From a checkpoint of a small transformer trained on Wikipedia: vocabulary 1024, a variant of Adam for these matrices.
MLP neurons of a small language model. Each row is named by its layer, matrix (gate and up: input weights) and neuron, and shows model dimensions 48-175. Each number is 200 + 40 x the weight over its row's rms, rounded and kept within 0 to 999. A neuron's up and down rows have the sign that makes its largest values positive.
After each neuron's rows, "fires in" lists the words (lower case) most often at its 100 highest values on Wikipedia text that the model never trained on.

L5.gate231,202,250,260,170,195,131,179,200,231,173,161,181,184,148,260,170,243,174,187,215,260,187,229,181,213,165,232,258,237,261,147,263,158,153,151,188,205,155,175,150,161,194,184,254,211,172,253,157,178,310,137,196,223,127,243,234,257,214,254,174,200,223,193,299,226,116,229,225,166,170,203,235,192,221,218,208,243,236,234,226,230,172,278,232,169,243,205,160,146,167,205,206,210,190,267,180,237,215,192,157,215,234,189,136,197,165,206,240,195,215,241,131,217,188,262,157,231,272,201,218,192,176,204,223,270,245,273,218
L5.up231,206,201,153,157,219,183,223,204,182,222,138,222,222,231,191,187,229,220,204,242,113,186,240,201,213,191,141,183,219,184,213,142,246,251,183,181,187,137,177,157,166,245,208,187,227,155,174,195,259,137,185,157,120,136,141,213,223,164,124,223,246,153,229,143,221,228,201,214,171,166,251,138,156,154,163,252,214,195,246,177,239,186,151,168,217,185,210,126,216,182,200,182,251,260,177,170,177,163,195,149,235,180,230,172,254,285,219,121,185,244,169,214,189,209,204,157,260,201,274,180,256,249,120,163,168,219,211,179
fires in: "time", "season", "year", "years", "her", "league"

L6.gate1011,222,200,250,203,272,212,126,184,213,178,143,235,131,228,223,226,123,170,226,166,166,233,133,153,112,211,216,143,147,174,246,185,127,184,224,243,198,293,254,221,184,227,203,145,214,169,201,178,179,265,221,221,172,234,216,212,247,169,227,212,207,199,220,222,147,217,167,231,287,224,234,240,193,200,245,199,201,175,136,187,153,175,134,184,174,172,199,192,200,277,211,148,173,222,136,227,99,158,168,193,225,260,255,231,197,128,203,199,243,243,167,208,207,173,260,238,287,174,136,194,171,215,269,241,253,228,139,210
L6.up1011,218,178,247,199,217,220,122,237,217,211,183,232,218,150,150,222,244,197,291,187,218,187,251,85,232,209,188,202,173,185,273,132,208,124,131,231,212,245,194,193,226,211,189,219,173,193,134,250,190,229,191,200,202,220,217,177,277,267,201,185,217,206,260,251,212,278,242,201,184,219,130,214,127,265,233,135,205,285,178,199,193,226,126,224,191,176,165,231,196,227,211,187,193,202,185,131,188,332,176,232,245,206,160,204,141,233,132,155,197,178,203,222,235,159,191,228,222,248,176,263,141,160,249,280,192,140,157,225
fires in: "new", "federal", "in", "australian"

L14.gate558,213,168,206,169,143,144,200,152,191,244,179,186,126,150,85,256,141,228,184,225,164,228,204,146,213,241,145,215,165,205,111,165,176,241,150,219,166,168,184,213,230,185,222,223,152,224,201,127,210,117,224,217,126,217,208,206,186,187,162,233,186,222,110,150,189,200,177,160,175,230,180,246,215,196,159,166,251,195,172,202,182,134,173,190,203,186,203,207,227,201,196,155,111,120,206,257,230,200,200,204,171,253,154,181,253,155,264,246,184,130,221,233,197,223,193,221,174,224,168,188,228,233,221,182,158,195,214,216
L14.up558,199,145,173,222,210,207,257,188,182,179,200,208,214,203,136,208,203,172,260,198,157,192,209,123,289,229,142,152,170,225,231,166,133,245,260,206,194,161,211,177,187,211,192,165,219,143,152,258,195,171,217,150,258,219,241,207,144,284,137,275,199,243,245,194,156,153,165,236,199,330,151,203,210,205,244,124,262,190,235,199,209,244,168,178,122,319,231,180,202,217,178,218,205,171,197,115,220,165,247,194,196,254,142,110,202,176,239,250,232,186,234,210,180,243,191,238,191,190,206,200,211,273,220,265,183,267,221,205
fires in: "more", "most", "no", "consists", "as"

L6.gate142,165,278,255,226,142,142,232,123,182,218,266,189,220,251,199,225,116,233,268,156,250,217,214,277,100,195,167,180,151,281,218,142,218,235,216,153,210,218,178,278,180,230,222,221,224,178,138,155,207,151,279,217,248,202,202,182,154,219,200,233,260,242,266,235,193,151,141,217,232,218,277,157,233,245,134,164,169,168,200,242,256,139,234,239,217,175,207,219,171,237,257,177,114,269,185,186,206,178,248,222,239,213,258,202,176,266,196,212,188,203,180,174,146,208,222,161,188,226,249,162,258,192,279,204,243,273,199,201
L6.up142,200,200,245,202,148,225,216,178,181,230,232,235,222,273,176,117,234,218,205,200,208,180,230,231,227,199,213,208,278,181,211,223,168,213,102,179,134,149,159,233,201,187,158,133,197,193,162,185,154,216,199,187,168,150,113,185,175,196,245,205,170,217,225,195,207,207,192,171,183,217,288,208,167,108,170,179,201,209,150,170,197,143,202,155,185,168,164,212,165,222,225,202,146,284,164,188,189,190,193,249,172,227,164,212,216,185,207,127,233,150,132,190,195,195,218,117,248,226,223,211,169,233,195,183,183,194,160,218
fires in: "they", "have", "had", "the", "all", "their"

L3.gate858,218,193,163,220,198,188,170,184,181,240,165,158,247,176,267,177,98,233,170,201,226,249,167,232,135,250,147,146,218,177,230,206,265,217,213,149,238,117,102,230,244,261,165,155,191,273,127,191,277,223,258,175,263,200,236,210,213,197,246,160,213,208,212,156,169,210,241,171,268,200,227,212,199,174,147,194,261,153,245,187,194,181,247,266,176,219,232,247,179,219,145,185,189,223,110,196,186,231,218,174,210,253,214,219,216,166,205,239,225,198,241,200,168,239,213,185,189,190,228,159,295,237,247,178,163,271,210,211
L3.up858,230,247,153,214,165,183,208,186,183,111,119,219,283,174,313,137,161,241,141,254,236,170,178,194,213,180,192,153,164,168,275,178,205,275,225,106,226,112,227,166,169,115,201,223,226,152,171,201,260,223,200,153,191,182,145,147,176,183,216,147,207,160,210,150,221,247,232,173,261,263,240,163,142,153,231,275,241,206,201,129,202,199,193,215,185,197,219,200,198,157,190,211,212,194,219,187,198,215,296,217,159,241,177,203,161,207,230,147,179,231,212,206,213,134,244,167,275,194,202,118,189,198,165,163,111,189,209,265
fires in: "the", "they", "there"

L3.gate184,198,208,157,197,179,164,171,168,268,202,179,150,119,218,197,203,203,229,142,181,154,208,329,185,172,250,182,255,211,178,221,225,215,188,208,188,147,211,267,249,261,199,216,148,265,160,154,195,202,177,201,211,184,178,95,287,192,133,246,239,186,236,194,238,143,222,225,234,170,157,224,212,187,145,271,100,178,222,219,202,230,185,289,131,199,234,178,188,224,224,224,163,223,224,237,173,217,133,155,240,188,182,258,217,194,218,180,200,264,244,190,236,211,228,196,200,236,198,244,181,148,228,253,251,186,168,210,176
L3.up184,226,184,129,210,207,123,200,160,199,197,188,181,153,236,135,198,227,209,193,212,118,170,237,149,261,262,250,239,198,220,180,179,183,199,246,195,138,191,303,284,226,198,183,131,212,142,116,157,187,209,262,203,194,233,153,293,211,193,245,222,234,196,179,268,117,174,160,242,209,188,228,193,188,115,263,95,183,143,233,157,168,182,271,168,193,212,196,133,225,210,190,183,245,232,249,196,182,183,167,202,214,183,200,267,154,214,154,186,272,178,200,172,154,213,160,156,253,173,219,207,155,246,224,243,135,146,214,145
fires in: "football", "footballer", "new", "republican", "daniel"

L11.gate715,125,166,231,228,171,181,115,188,171,205,256,124,167,187,234,204,230,250,169,190,140,129,175,191,126,241,181,132,177,185,208,203,258,160,250,248,196,242,224,242,112,251,232,277,195,182,293,135,221,116,233,240,176,262,233,160,203,239,195,221,136,244,156,253,247,208,247,183,200,157,204,211,163,209,209,242,233,222,187,132,187,182,226,212,215,241,185,213,154,254,153,180,212,178,187,134,189,235,232,287,143,201,215,188,269,104,262,182,214,127,207,199,283,198,206,207,137,228,159,215,158,164,189,191,189,166,188,289
L11.up715,202,115,230,230,195,201,195,117,197,258,217,182,206,213,212,228,161,231,181,102,164,232,180,154,203,147,149,173,223,137,253,210,195,190,195,200,173,178,215,167,236,237,270,210,177,233,234,192,273,174,158,249,191,277,220,216,189,205,215,244,194,217,212,252,222,258,277,213,180,216,193,242,248,158,301,154,177,184,195,217,189,204,213,236,143,184,256,243,243,199,265,210,240,254,212,136,236,185,227,183,220,155,142,251,211,192,220,141,198,148,251,193,227,183,235,233,195,238,155,225,217,165,243,194,184,155,178,178
fires in: "0", "system", "interest", "surface"

L6.gate314,147,224,141,184,143,215,164,214,183,273,142,256,157,187,264,190,278,155,170,217,155,208,201,175,206,241,206,230,232,158,195,180,244,194,190,139,270,185,203,202,178,195,148,279,202,199,198,177,200,148,227,217,221,261,193,139,219,190,182,236,157,172,107,204,171,246,156,213,294,224,186,252,223,204,258,185,253,196,141,131,223,219,254,234,185,225,223,155,217,202,175,133,158,270,253,255,239,248,246,221,190,264,150,243,230,184,212,193,170,197,160,140,237,227,220,170,229,229,177,276,267,215,214,155,219,187,120,196
L6.up314,230,152,262,199,216,228,164,209,208,232,191,238,226,195,207,177,212,249,192,173,249,196,224,231,258,255,143,184,137,254,266,186,112,188,280,202,306,174,200,150,211,245,202,153,185,166,211,225,167,259,180,199,283,260,226,204,149,176,203,168,199,215,196,160,129,165,217,192,182,216,245,263,150,278,292,164,223,247,145,168,178,208,260,284,140,195,205,227,107,291,215,211,238,203,247,220,253,195,233,180,233,175,331,139,273,212,173,145,172,129,249,216,280,163,187,181,175,225,268,199,192,202,206,197,158,211,266,194
fires in: "through", "in", "film", "turn", "throughout", "returned"

L3.gate877,247,194,209,183,228,196,187,143,222,286,176,143,195,149,144,193,227,228,218,184,206,174,252,170,210,242,180,133,191,196,265,173,239,147,236,225,242,164,130,220,194,309,194,199,167,194,242,201,218,148,181,184,272,225,160,171,206,209,175,157,127,242,162,169,187,180,168,215,153,196,199,211,193,260,182,99,195,175,186,288,212,131,167,272,186,182,195,189,145,234,186,202,177,208,258,236,153,204,222,150,261,281,190,238,241,208,200,224,149,156,219,225,227,262,215,190,86,249,248,150,211,216,144,209,206,277,249,182
L3.up877,172,213,200,202,200,265,177,271,238,215,199,212,162,205,200,192,255,195,209,254,196,246,203,244,207,188,105,256,143,202,213,201,243,270,212,191,135,177,140,137,194,253,172,192,229,206,189,180,176,201,250,215,266,161,200,239,206,171,161,231,218,227,210,197,204,176,274,216,215,209,232,224,249,182,210,229,188,246,183,151,183,209,202,235,208,266,222,179,278,208,188,170,189,149,161,194,283,250,152,220,179,162,256,198,171,255,171,186,199,215,205,215,223,187,169,274,227,228,127,203,156,152,286,102,173,164,222,241
fires in: "12", "122", "2", "12th"

L6.gate740,168,237,162,214,139,243,158,233,229,242,215,210,162,194,213,186,146,121,186,199,163,217,234,165,231,221,212,158,268,176,222,211,149,156,231,160,176,289,241,197,154,252,229,208,171,187,222,196,189,240,229,181,162,209,191,174,195,208,119,157,198,239,229,216,91,192,189,193,224,243,192,134,150,244,231,200,216,213,202,201,141,224,251,120,170,174,184,147,208,177,230,197,120,233,215,94,251,245,185,190,126,266,263,168,235,97,208,203,201,169,217,210,268,200,215,179,252,199,141,221,103,175,209,118,194,260,165,232
L6.up740,176,165,194,214,206,163,195,215,199,187,196,201,168,203,173,186,191,248,157,248,185,194,197,207,223,216,201,188,189,180,185,225,174,207,145,208,233,140,228,264,198,220,304,269,249,192,194,136,198,123,268,93,171,180,165,264,195,187,197,146,165,193,193,179,217,195,303,244,191,248,193,172,209,94,151,194,112,162,185,251,252,186,211,181,218,289,87,259,256,242,171,279,229,241,238,185,198,166,192,254,156,211,175,254,185,172,223,160,209,182,153,183,202,181,219,219,261,280,138,264,214,222,223,142,175,182,217,244
fires in: "0"

L5.gate848,181,197,178,240,149,183,257,171,189,241,315,205,173,212,226,260,200,228,207,213,248,193,322,149,228,124,218,176,309,173,257,155,216,240,231,169,133,234,174,195,136,112,226,204,233,174,202,223,196,206,160,190,193,259,219,156,204,160,174,207,217,257,198,194,173,186,166,214,202,218,150,118,206,258,175,246,227,178,254,241,151,258,234,198,275,212,190,100,155,221,220,186,255,208,151,217,220,211,137,117,240,221,236,169,164,132,224,271,129,220,205,236,250,193,202,139,254,196,246,171,149,263,148,173,236,210,185,147
L5.up848,217,221,222,208,172,129,140,274,216,186,268,179,201,207,201,177,182,209,216,225,196,194,266,176,99,272,184,178,210,269,170,160,193,195,123,213,162,230,198,208,205,168,172,242,203,160,176,243,192,193,194,203,183,139,184,196,178,224,217,176,132,162,171,129,199,229,213,166,210,223,188,206,200,214,147,246,106,198,250,176,179,279,226,202,137,234,283,231,130,226,161,197,132,116,190,274,156,200,194,141,247,140,212,121,188,143,234,280,188,229,253,173,179,207,192,162,247,153,209,148,253,176,186,187,178,251,144,220
fires in: "is", "was", "even", "event"

L5.gate927,141,239,157,232,174,175,174,172,125,222,216,204,235,193,248,224,207,145,128,118,202,218,251,218,165,177,151,198,167,226,161,186,220,207,234,217,206,200,246,104,201,186,218,127,218,152,108,127,202,243,215,158,269,233,267,211,192,206,134,231,170,176,246,224,200,174,242,266,252,250,223,258,186,129,131,199,234,184,196,162,156,154,228,159,203,186,142,150,240,206,185,222,185,233,239,211,209,181,179,246,208,165,222,230,218,171,218,244,200,172,227,222,139,164,203,240,224,270,203,286,225,163,234,207,193,244,273,177
L5.up927,191,279,149,221,182,221,165,230,184,215,246,182,242,187,253,231,222,123,140,178,170,275,223,227,180,207,197,228,191,183,170,196,194,167,241,196,210,210,182,128,211,144,203,141,156,171,138,128,202,205,184,234,245,220,199,200,243,199,158,190,172,189,269,215,210,137,197,195,231,216,202,214,139,101,67,207,216,207,191,160,136,181,233,210,163,198,192,243,265,245,199,243,166,240,182,106,226,113,215,184,182,183,225,181,215,179,228,267,208,215,210,146,200,166,147,272,147,305,226,232,147,189,264,247,184,193,207,211
fires in: "in", "about", "above"

L9.gate525,272,239,213,196,186,245,232,175,167,161,183,182,242,230,163,209,181,209,187,238,244,127,230,154,160,160,245,279,256,131,135,125,168,215,169,191,228,249,198,225,179,205,222,216,155,296,249,179,208,159,220,231,219,206,211,199,226,177,186,186,116,238,203,177,213,205,218,138,117,193,250,200,203,184,178,196,230,220,152,183,203,245,224,230,237,77,181,196,217,260,227,208,293,259,259,149,182,140,222,161,221,185,168,197,181,179,190,182,206,173,192,245,161,225,211,176,259,159,179,158,236,170,141,209,209,249,234,232
L9.up525,217,104,266,156,235,208,217,210,186,229,143,194,134,156,157,206,229,185,168,245,185,169,167,186,130,161,233,181,216,257,122,83,205,218,170,237,165,235,177,219,180,170,195,209,175,155,233,191,208,233,230,98,168,194,185,269,252,190,203,233,215,223,197,196,185,220,181,172,253,207,200,190,186,128,229,283,223,277,122,144,174,184,222,144,141,260,174,172,147,223,191,193,213,259,246,212,191,157,161,185,138,228,202,176,301,223,261,212,137,236,206,221,254,99,252,236,236,168,183,190,154,165,149,194,132,191,214,205
fires in: "released", "release", "election", "elements", "composer", "relevant"

L7.gate221,222,241,203,179,229,172,190,172,233,171,290,179,194,224,178,159,242,206,149,140,154,183,188,204,226,141,183,226,275,235,187,205,197,208,201,117,207,203,215,241,202,232,140,172,192,190,164,249,245,185,214,165,129,244,224,189,227,176,188,226,170,213,203,312,238,173,141,198,281,264,280,179,185,173,113,197,174,229,166,203,143,161,175,150,219,205,156,220,242,261,228,163,224,216,151,191,173,122,200,231,172,152,216,244,140,155,300,168,178,219,168,193,248,187,219,189,197,207,269,190,222,206,212,197,148,263,240,205
L7.up221,193,184,203,195,206,248,200,229,176,211,249,212,176,244,265,188,228,226,238,224,223,173,193,184,158,179,212,118,212,275,223,183,177,240,161,171,225,250,63,255,196,132,191,207,167,167,213,104,258,205,229,235,191,220,223,184,184,208,149,254,156,187,161,225,227,197,184,245,206,280,188,141,240,119,159,213,225,249,220,183,205,191,176,142,229,186,160,225,209,219,130,165,164,237,191,260,169,172,207,143,368,116,181,204,155,199,239,221,187,195,214,175,211,182,226,182,252,175,201,179,237,215,195,113,155,260,281,191
fires in: "is", "was", "million", "still", "km"

L5.gate242,209,217,235,203,163,188,194,170,193,216,202,284,163,140,244,164,213,145,164,175,247,187,235,237,207,197,75,203,221,254,318,181,198,185,171,190,205,124,123,162,160,258,214,175,225,224,228,123,284,198,186,247,220,147,188,192,213,152,99,132,189,174,187,185,139,188,194,221,195,189,160,198,229,197,219,147,166,213,230,197,160,149,224,301,214,208,185,228,214,170,187,170,232,165,232,183,195,200,314,174,160,195,212,199,166,194,243,197,112,192,192,220,156,213,214,156,170,264,216,158,245,177,142,190,177,173,184,219
L5.up242,236,225,231,188,169,186,241,231,239,257,186,254,275,194,246,203,247,139,201,273,230,220,241,234,192,185,103,221,198,201,218,186,295,229,230,166,128,182,185,196,219,245,154,117,213,215,219,148,186,164,163,246,182,190,203,229,219,186,188,208,194,198,134,219,248,212,142,173,231,136,140,250,228,249,226,205,215,133,210,255,187,166,242,243,214,276,190,237,197,228,286,191,163,173,211,235,185,270,199,189,200,187,239,182,249,269,214,264,158,220,225,215,217,206,115,164,185,259,139,114,268,138,186,184,128,252,150,170
fires in: "12", "2012", "122", "12th"

L6.gate891,173,146,183,170,287,180,194,168,209,278,204,169,231,207,195,154,252,201,191,188,193,186,147,155,201,145,132,257,220,259,252,226,192,171,241,224,260,254,228,136,178,172,191,237,248,186,220,144,247,211,262,173,161,219,264,192,157,113,186,213,141,231,161,152,186,150,223,158,239,239,136,247,145,110,158,207,205,186,143,214,216,251,120,230,147,165,236,227,270,191,207,202,198,215,241,257,192,186,215,234,256,310,198,178,145,140,238,190,190,172,124,162,256,218,195,138,282,177,215,204,220,230,129,214,173,278,201,258
L6.up891,217,187,175,186,190,180,204,238,200,240,249,214,213,187,210,112,310,162,181,201,253,235,232,187,197,185,163,124,230,198,241,267,183,181,238,214,256,205,274,143,184,183,161,138,203,143,236,198,138,243,220,176,243,215,207,189,172,198,190,245,196,156,226,164,162,237,177,179,166,183,233,169,247,199,169,188,202,209,225,250,214,228,185,119,219,233,166,179,102,155,149,210,233,261,193,199,253,224,174,255,186,175,222,133,175,220,196,181,228,132,174,119,234,163,210,260,260,200,196,278,201,223,206,173,151,241,229,249
fires in: "through", "this", "after", "during", "throughout"

L5.gate247,165,220,167,207,212,194,156,185,186,187,251,156,177,228,267,135,166,148,196,192,259,209,300,132,235,237,190,206,228,167,252,219,238,219,229,182,201,88,222,174,204,184,213,268,234,217,303,194,239,202,153,170,141,174,222,203,191,138,176,122,195,199,186,146,201,236,190,208,126,271,200,200,167,170,194,230,268,218,221,189,217,217,187,149,221,241,128,183,199,205,193,183,221,164,244,177,265,171,233,162,159,206,280,84,149,132,176,206,223,210,233,181,182,178,194,191,249,158,138,211,231,220,229,275,273,224,226,223
L5.up247,214,195,197,252,153,146,182,292,212,188,152,148,204,220,195,201,192,201,234,165,254,232,226,214,154,270,240,228,172,241,216,243,164,188,225,247,152,196,264,172,203,215,220,239,218,140,132,244,161,216,250,202,209,197,207,183,155,112,188,233,194,191,165,191,198,293,261,241,174,202,228,193,181,177,228,228,252,130,250,161,167,235,212,222,157,148,151,150,178,220,145,228,190,186,208,251,213,242,177,248,289,207,173,183,222,222,202,223,179,148,171,192,235,214,215,170,142,160,185,204,206,243,234,196,246,190,130,130
fires in: "him", "she", "her", "film", "his"

L6.gate329,213,200,233,175,221,195,189,143,189,210,184,244,231,175,152,207,286,233,206,173,158,202,252,196,233,170,236,162,185,257,290,73,129,228,210,226,162,229,131,258,167,225,232,200,203,194,144,215,177,216,203,139,230,167,230,235,228,208,225,184,233,222,142,231,258,153,168,250,225,202,200,145,309,185,205,179,234,214,130,153,193,203,190,195,259,168,133,213,150,175,266,205,261,180,118,216,172,245,189,175,186,243,194,136,195,204,208,152,219,191,216,203,219,141,188,145,264,323,201,234,128,124,240,152,229,221,229,264
L6.up329,169,146,171,119,178,111,176,237,196,183,196,244,117,150,133,253,193,202,284,142,166,138,196,201,170,217,176,191,226,180,227,190,205,227,254,235,201,236,147,227,157,118,236,186,217,192,176,186,235,281,230,136,222,190,216,202,211,189,215,142,264,206,218,236,267,251,164,200,188,271,183,255,211,231,202,163,138,166,230,177,203,173,287,145,179,223,141,204,284,148,186,246,249,251,190,234,189,290,236,261,149,228,208,221,167,197,228,176,178,240,155,250,256,225,222,217,203,245,171,200,145,178,227,253,208,190,124,197
fires in: "in", "of"

L13.gate454,146,179,69,186,232,204,194,225,194,260,168,165,168,181,203,223,185,248,110,218,234,221,223,193,205,194,155,215,236,190,223,202,266,238,160,162,233,279,245,304,197,171,176,202,229,220,265,181,196,239,223,225,193,202,235,239,179,189,173,163,208,224,238,209,208,262,221,242,247,155,163,182,201,179,241,201,205,96,140,163,237,221,194,206,171,230,151,217,198,204,166,187,255,141,169,187,187,112,211,219,218,277,280,153,271,215,200,201,179,138,170,278,239,176,228,256,234,150,214,174,180,297,230,230,226,253,167,279
L13.up454,198,196,210,157,246,150,166,226,283,265,243,206,226,202,142,197,185,204,207,168,133,199,211,232,245,254,258,192,179,254,303,193,224,256,197,222,203,226,209,208,213,241,267,213,214,187,292,174,193,158,303,227,224,188,243,247,208,225,218,204,231,104,217,201,200,256,233,164,180,246,199,161,231,222,178,248,175,200,164,243,181,201,170,260,199,215,200,164,203,176,265,223,239,209,179,225,216,189,210,249,217,263,221,245,194,289,188,137,133,229,139,110,201,136,255,189,160,191,245,144,203,227,179,284,241,154,260,231
fires in: "was", "is", "became"

L13.gate862,124,247,208,253,182,241,216,174,227,297,184,191,232,218,206,271,208,213,164,178,153,116,152,195,224,193,159,180,237,140,230,162,154,196,129,178,190,148,185,249,192,202,172,243,263,194,269,197,148,245,245,190,199,182,160,100,116,203,183,201,215,160,184,225,146,208,201,138,109,190,210,131,249,255,154,188,234,184,162,191,169,235,195,213,220,230,186,205,285,241,266,196,229,188,161,158,211,186,174,219,204,273,215,144,220,215,186,148,140,170,223,147,207,185,180,174,242,201,171,316,161,234,238,196,197,204,166,223
L13.up862,261,190,208,174,123,165,194,264,213,252,145,190,180,164,229,247,173,247,140,209,140,221,144,236,212,188,185,171,95,228,211,226,213,227,243,241,161,213,150,217,216,203,151,194,209,234,197,183,144,163,217,155,211,174,196,232,184,254,146,108,220,161,185,155,145,201,206,157,164,207,181,196,160,152,176,210,189,150,244,258,175,146,216,186,188,190,200,248,223,229,238,149,234,207,197,269,188,269,250,210,201,204,246,133,136,181,155,217,175,262,167,214,259,264,220,131,137,199,186,193,166,186,263,189,222,212,171,177
fires in: "as", "called", "including", "of", "titled"

L13.gate929,184,203,201,202,262,219,188,186,274,219,151,202,211,199,249,243,160,195,154,180,135,181,206,271,233,168,168,179,183,177,230,212,217,237,253,92,135,262,202,243,233,239,259,190,222,132,207,213,172,176,159,218,277,254,194,197,155,160,138,183,193,218,195,239,240,153,272,193,114,218,237,178,159,149,244,147,237,170,177,136,280,221,268,143,160,255,198,182,165,217,207,122,212,254,136,198,193,196,215,257,183,139,230,281,164,189,204,196,176,218,181,181,270,205,199,194,241,188,110,117,228,164,149,228,187,164,162,192
L13.up929,166,192,192,247,215,214,183,159,208,160,201,237,237,215,165,177,180,160,168,248,191,210,202,188,198,200,243,183,174,178,174,203,204,163,248,240,191,223,214,114,247,213,181,232,206,191,276,207,227,194,166,266,185,285,179,178,253,216,116,262,161,184,147,234,148,250,162,219,221,207,152,208,164,241,188,168,222,181,205,266,148,208,172,182,192,178,136,175,240,181,223,229,212,231,296,179,167,281,214,187,133,259,139,166,162,218,217,186,144,280,216,150,153,178,187,130,155,241,318,236,164,155,231,84,225,184,168,169
fires in: "to", "not"

L6.gate807,193,239,159,157,237,203,207,158,194,191,197,139,266,231,175,226,132,228,189,224,187,187,196,159,199,269,199,166,191,182,135,259,163,264,147,182,211,211,144,240,88,231,174,150,173,212,214,152,219,236,159,262,263,157,216,202,155,184,188,267,176,183,180,220,153,177,244,181,248,163,192,235,134,136,139,209,196,196,205,203,245,187,240,169,256,243,216,191,139,208,233,181,216,178,212,239,152,203,249,139,201,225,138,240,173,187,215,205,222,155,236,187,183,226,217,185,175,199,231,209,261,199,154,190,137,194,195,192
L6.up807,247,261,203,227,215,156,171,226,217,194,192,189,150,177,160,167,176,193,254,209,179,231,206,212,150,214,180,220,195,262,185,220,171,187,205,175,174,184,291,226,254,220,238,95,219,169,217,183,193,223,222,202,175,147,185,203,174,165,252,246,123,137,279,229,220,156,211,234,225,172,215,225,275,182,178,221,216,174,245,188,134,207,258,135,166,248,224,213,178,223,163,257,165,168,172,189,168,144,159,228,208,194,175,70,148,177,267,168,229,179,203,94,203,235,207,170,154,172,214,149,289,237,202,192,241,241,249,245
fires in: "and", "as"

L13.gate998,237,182,234,273,204,301,158,181,176,248,188,167,191,207,214,225,125,162,234,226,212,226,245,225,179,153,226,225,186,220,159,196,226,231,172,222,183,283,205,193,188,163,211,243,223,162,253,186,230,161,215,176,223,239,254,174,187,225,193,150,175,218,253,249,261,179,196,230,257,241,274,214,209,212,233,203,181,193,216,213,221,159,258,122,199,219,173,206,228,256,180,203,146,198,129,215,223,205,255,194,204,171,206,267,199,195,244,231,236,196,180,148,235,200,219,169,241,205,244,145,171,64,200,236,183,259,246,173
L13.up998,195,162,179,209,290,258,190,120,189,144,206,153,207,151,148,211,216,137,266,221,226,199,255,185,173,191,162,201,193,245,223,219,209,208,168,209,191,197,215,184,236,191,199,249,248,195,227,208,184,213,244,154,227,204,202,98,199,178,222,185,254,158,271,211,202,191,235,215,217,214,184,193,232,224,225,205,113,171,252,211,226,219,195,214,269,233,218,159,237,163,248,187,222,253,242,182,218,303,225,212,167,183,165,124,171,128,247,161,224,259,137,196,234,160,121,154,242,249,217,179,230,182,142,209,138,198,212,185
fires in: "to", "not", "florida"

L3.gate80,144,152,222,206,154,200,196,223,147,218,253,251,220,185,230,174,171,192,276,183,249,204,237,207,243,178,215,157,222,206,208,215,216,233,165,209,173,120,141,161,187,126,146,203,196,249,206,122,213,191,181,238,189,192,226,217,197,117,229,130,205,218,221,204,208,171,240,158,90,186,224,178,219,205,217,203,216,239,195,155,193,245,215,231,260,174,170,266,165,150,204,195,238,180,252,180,223,163,270,121,160,188,208,163,249,234,244,133,157,213,177,202,240,196,234,188,178,246,233,143,219,141,174,170,179,237,214,160
L3.up80,203,165,124,190,259,175,236,189,156,198,234,228,233,174,131,218,177,249,229,180,195,95,216,281,199,167,228,250,233,218,208,247,217,126,186,193,174,262,178,253,178,166,242,283,273,177,199,180,170,140,211,188,192,203,233,131,175,152,169,229,237,148,217,223,205,266,208,240,95,165,183,158,132,207,202,165,247,173,196,198,250,173,163,233,199,269,168,204,137,135,200,196,295,146,209,209,242,205,220,157,258,235,182,262,216,232,189,188,186,130,104,261,186,182,228,231,204,206,224,243,198,191,202,184,247,160,184,177
fires in: "his", "her", "their"

L3.gate129,170,214,142,193,196,272,208,208,212,245,184,154,201,191,136,210,213,205,238,187,201,185,185,223,200,206,242,302,130,201,171,247,231,173,197,236,133,183,182,124,203,194,183,226,242,116,254,116,171,195,205,150,196,265,199,127,156,182,161,138,229,235,177,200,163,205,200,242,189,135,142,195,174,131,210,133,215,193,258,131,228,225,214,169,198,265,241,189,170,218,252,186,236,256,257,228,147,231,194,179,213,144,226,236,248,188,205,199,163,211,141,204,147,221,237,260,227,159,219,180,224,233,191,198,212,214,212,130
L3.up129,182,273,170,192,232,274,190,221,146,233,211,155,219,185,142,193,218,179,217,178,220,129,190,197,175,254,234,248,266,252,203,249,202,189,178,221,179,251,225,171,208,126,166,215,198,188,213,170,184,243,158,234,200,222,184,198,201,228,174,158,192,222,189,215,185,240,197,273,161,90,183,199,147,179,256,222,180,203,207,200,242,207,147,184,218,225,238,203,233,171,246,231,190,187,315,204,161,182,207,252,183,191,202,231,195,179,253,135,153,225,124,205,203,256,238,247,198,166,219,177,188,171,242,170,187,216,246,153
fires in: "his", "described", "design", "designed", "species"